MLP neurons of a small language model. Each row is named by its layer, matrix (gate and up: input weights) and neuron, and shows model dimensions 480-607. Each number is 128 + 24 x the weight over its row's rms, rounded and kept within 0 to 255. Numbers have three digits each. A neuron's up and down rows have the sign that makes its largest values positive.
Before each neuron's rows, "fires after" lists the tokens most often just before its 100 highest values on Wikipedia text that the model never trained on.

fires after: " the", "-", " The", "The", " •", " American"
L2.gate621:153127146123138139132097135152154134126116128124146104109141130157115091134136090131162154170125112108092129122164100184129128116086159148156144144167157112111201123198159118071139133115113136117070165130119112125114174150151125121102169154141147090184141088156102128111165139155086127130104128134130133141123167091067148146158169131130088140116100186113147115170107129146113156124120
L2.up621:152131114070108167136126121135124116161107113139156066148150106165118141094164115139143173102157177137122142087129150152188135142152114129133094100124157111127118130140172099162127075114127128150153118143129139112160092130194113143109112115105155113159119100105154147122131115141131148138095119116131135096141124129106130127151106141140181132133171136121108091119110151148134164114105

fires after: " the", " The", "The"
L2.gate1703:129106158127131140103098110128132133131122100140158109081141143136146112087168115131096133125111149174144118072143098107112165135125118173092139085111136146127179120112140059159112148113098130140140132136094153163136114131142103170111079137129123100144131122111160121133135130137170118113090083154146069151120132152124157108126161106133130110098133139144125082076096113103180123116099
L2.up1703:166105165113113132129118066137146131172122095120119059128178176143173098100162095113129120102118131199157113111135103107109152115163137147124147103143147124130154122100140083123135139116108103177131159117061126144165120137131095144125082120121100144110135129102162122119136108119170134118094084137143073125102134126133172088133131133128093106151127115131106085108106099078110131109115

fires after: "==", " |", "\n", "-", "|", "==="
L2.gate129:115157112120133140107120124153134119133149159153170104146117139150103093174116114123117149132122127101131128097158115134110131171097138134086098145130127159192084174115146155119111146118128103128131159141128109117136132089128126129150082123115132151178132141139096144116110144132129143149119128104132122099166098148134113062099142150171144148141085077125152150115106137131156118114119
L2.up129:138155103117120158113104139165152111119167186162171107114117127170111098150117102080120136131119107125143111111112101112114112164111132166085110132136106165184090161113152168091108138112144114140139145152153100128128141070123106150149097097125159142161116131166120139123108151151130152118109128120113118092161132126158148090103127141155146125158075082119122152076132117130150113098129

fires after: ",", ".", "-", " K", "–", " ."
L2.gate674:122066115066111087130100113184141128112143160126112108087138141115103165132125153198092124101110095137151131145155152130130115125097137114129133125135100122128148109092140141146109106123122108124079132082125107118142154161113101112168156126105129127110113144158172101095138114143090173131130136101101144147127118117139142141092127079144181132097128129128155128102127130137133089098115
L2.up674:124137108092124122132163140124119129118133128131126073145141118120186120134142174115146126112122101102108114146115146132129078160184138094104159114134127105124134117125140153136159112217095114116114131097141138131109105163107099118122090149141168151112137138122136124128155098100133142155112139121159143154133096116092129073102151142110119105130125159111116131144124088120118187133102

fires after: " |", " (", "==", "-", "==="
L2.gate91:139189120139185146121117125162115105186121140116104107151096151119121149115143138130144139123123079104150112072093081148090129123128148137132091112128086150120153119084159133126120102104100089162167142152114157135101154136113078146160108134128120130154160163152126149116097132117113146133140161132112156094122092111176109129134085149103151163127125119157119192119121093143102095135124
L2.up91:115124150138145100112108086144155156175113128089083109109124102093112130136143138086144159111115100154168135098111141165122125141143139143088123141129130148142116142129144132144162152133095167101169134140175127128139094113124110180146110129109109110130128147122134075142105112170097096161120128091146136171139105133153139128137154111148108153142147120145127089127108170149116099081157

fires after: ",", "."
L2.gate89:125125161123127102132125098132114136138109178129143119141078132132097124131104086129129134109131120126122144111095094097126138139112111091132108130168138134097129133092139159138144084118081083133120146175131100138088118145174117089158143135084143167123123119137147138104147100095147156118138105092129116120113134124104144085145134141117168089117119137129069089111082111123161137071070
L2.up89:147122167141137104142140098160099129127157186156140106125107116148104124138105094123136135132155105114141146122092112090118147137105153094166117151152142118103132122096132153154153086120080092121134126166136139158089096116183116104146140106109123157107126104118175163111143127111129151149112124102123146116133095129126146097134152175116164096135148134100075090105083127114147142067108

fires after: " the", " The", "The", "-", "ett"
L2.gate408:158144138136166130119113125094129174113130133136159130126122132144121135121134144102096102153144143158131130125146118136114168117132127146134130110139122129118089171127178103092111098132125125123110166165101113119121102133156095105133083126128109105134108144071118128082160104140158137100168067099137121119108123141143150136133110124093112120114124176153164095108120143124106136140094
L2.up408:173164147114137101114112139104128125123147137116153136151151097118102152163140124134091126134148126140113115127134135127087161149166132137143147146126112110110094136121148093112107109116151122122090133125123125109114122141128108138116100126145094102145106123064107122082134107145135129111155085062164126108140127126111136099138106140129122094123178135125124089128092154093098095094077

fires after: " |", " a", "|"
L2.gate1683:114113134126066165129129131109102155176127112157146172127131145167145129093097094130106126155114168107112110146104138098103101120127118102129146158149094131111141118119142132143134122179091112082130153064127129132166138110117108149110128171107149146110123117138127092177137134114098149158104140135117123120146140114123149127139131162133172162154141149076118084147129112128128110146117
L2.up1683:121109133128072153123139136124085140185111110153141157119141137138131144077092102116117136166117165126118091146100131095086108122131139110126137150134117160137123135104148126130141150200078090094119162113102152151152144137127109157113120166116171145122114111130136095175130119168075126180095114105113121133140140127121152152116104153132153179131144155086126083159137121094124109129132

fires after: " |", ",", "-", ":", ";"
L2.gate659:122151153159129105121144098102148091136176124125119145120110108137139118112129092147137150118103112138141127111165113163096089130112128100138119141167148124146151133117132136170110118202121143131095118070123177133052165121128137178159156104145113133147159149081127127155097140137139152105160147154151119148150111132181142109069123117142152137137080128159147126128150092118131120156133
L2.up659:110144156170096148162121149135120140146102097119168124100114085137113125150172084122136146127122096120126121117145152123135106135118128115084119115112117139112118164124122190153133123129099162162120108175131120095118112140127099145135121088120133151166159074142127110137137146108130120161104096150100147144174153144103127103099131114164146107155165110078120123103124135134138122120121

fires after: " |", "|"
L2.gate709:173171128176071130126105122101099133106124101174176147184098123124143157138117145150109085117139100121095076150177107107067113108060123133107164143141103118152145104137099105063147128120086120192117129114142137125110077130098108114079116137116148140131123157141180144153129143122107152154119145093144126112108141130167158161141142139111088129125130181139088124194150131131101123119076
L2.up709:169119116178102122123122110098104146132142113147176158175103119117172134139168124144095097145108091140105075141177119124077110103107151140115177134126118093113153138111113127067136148149090110183120144109151138107112089131096095116080141149133133138119121133137153152146128153124108143139115145089133113112126151118154143154144145124123096147123120196102091110193151136129097118097094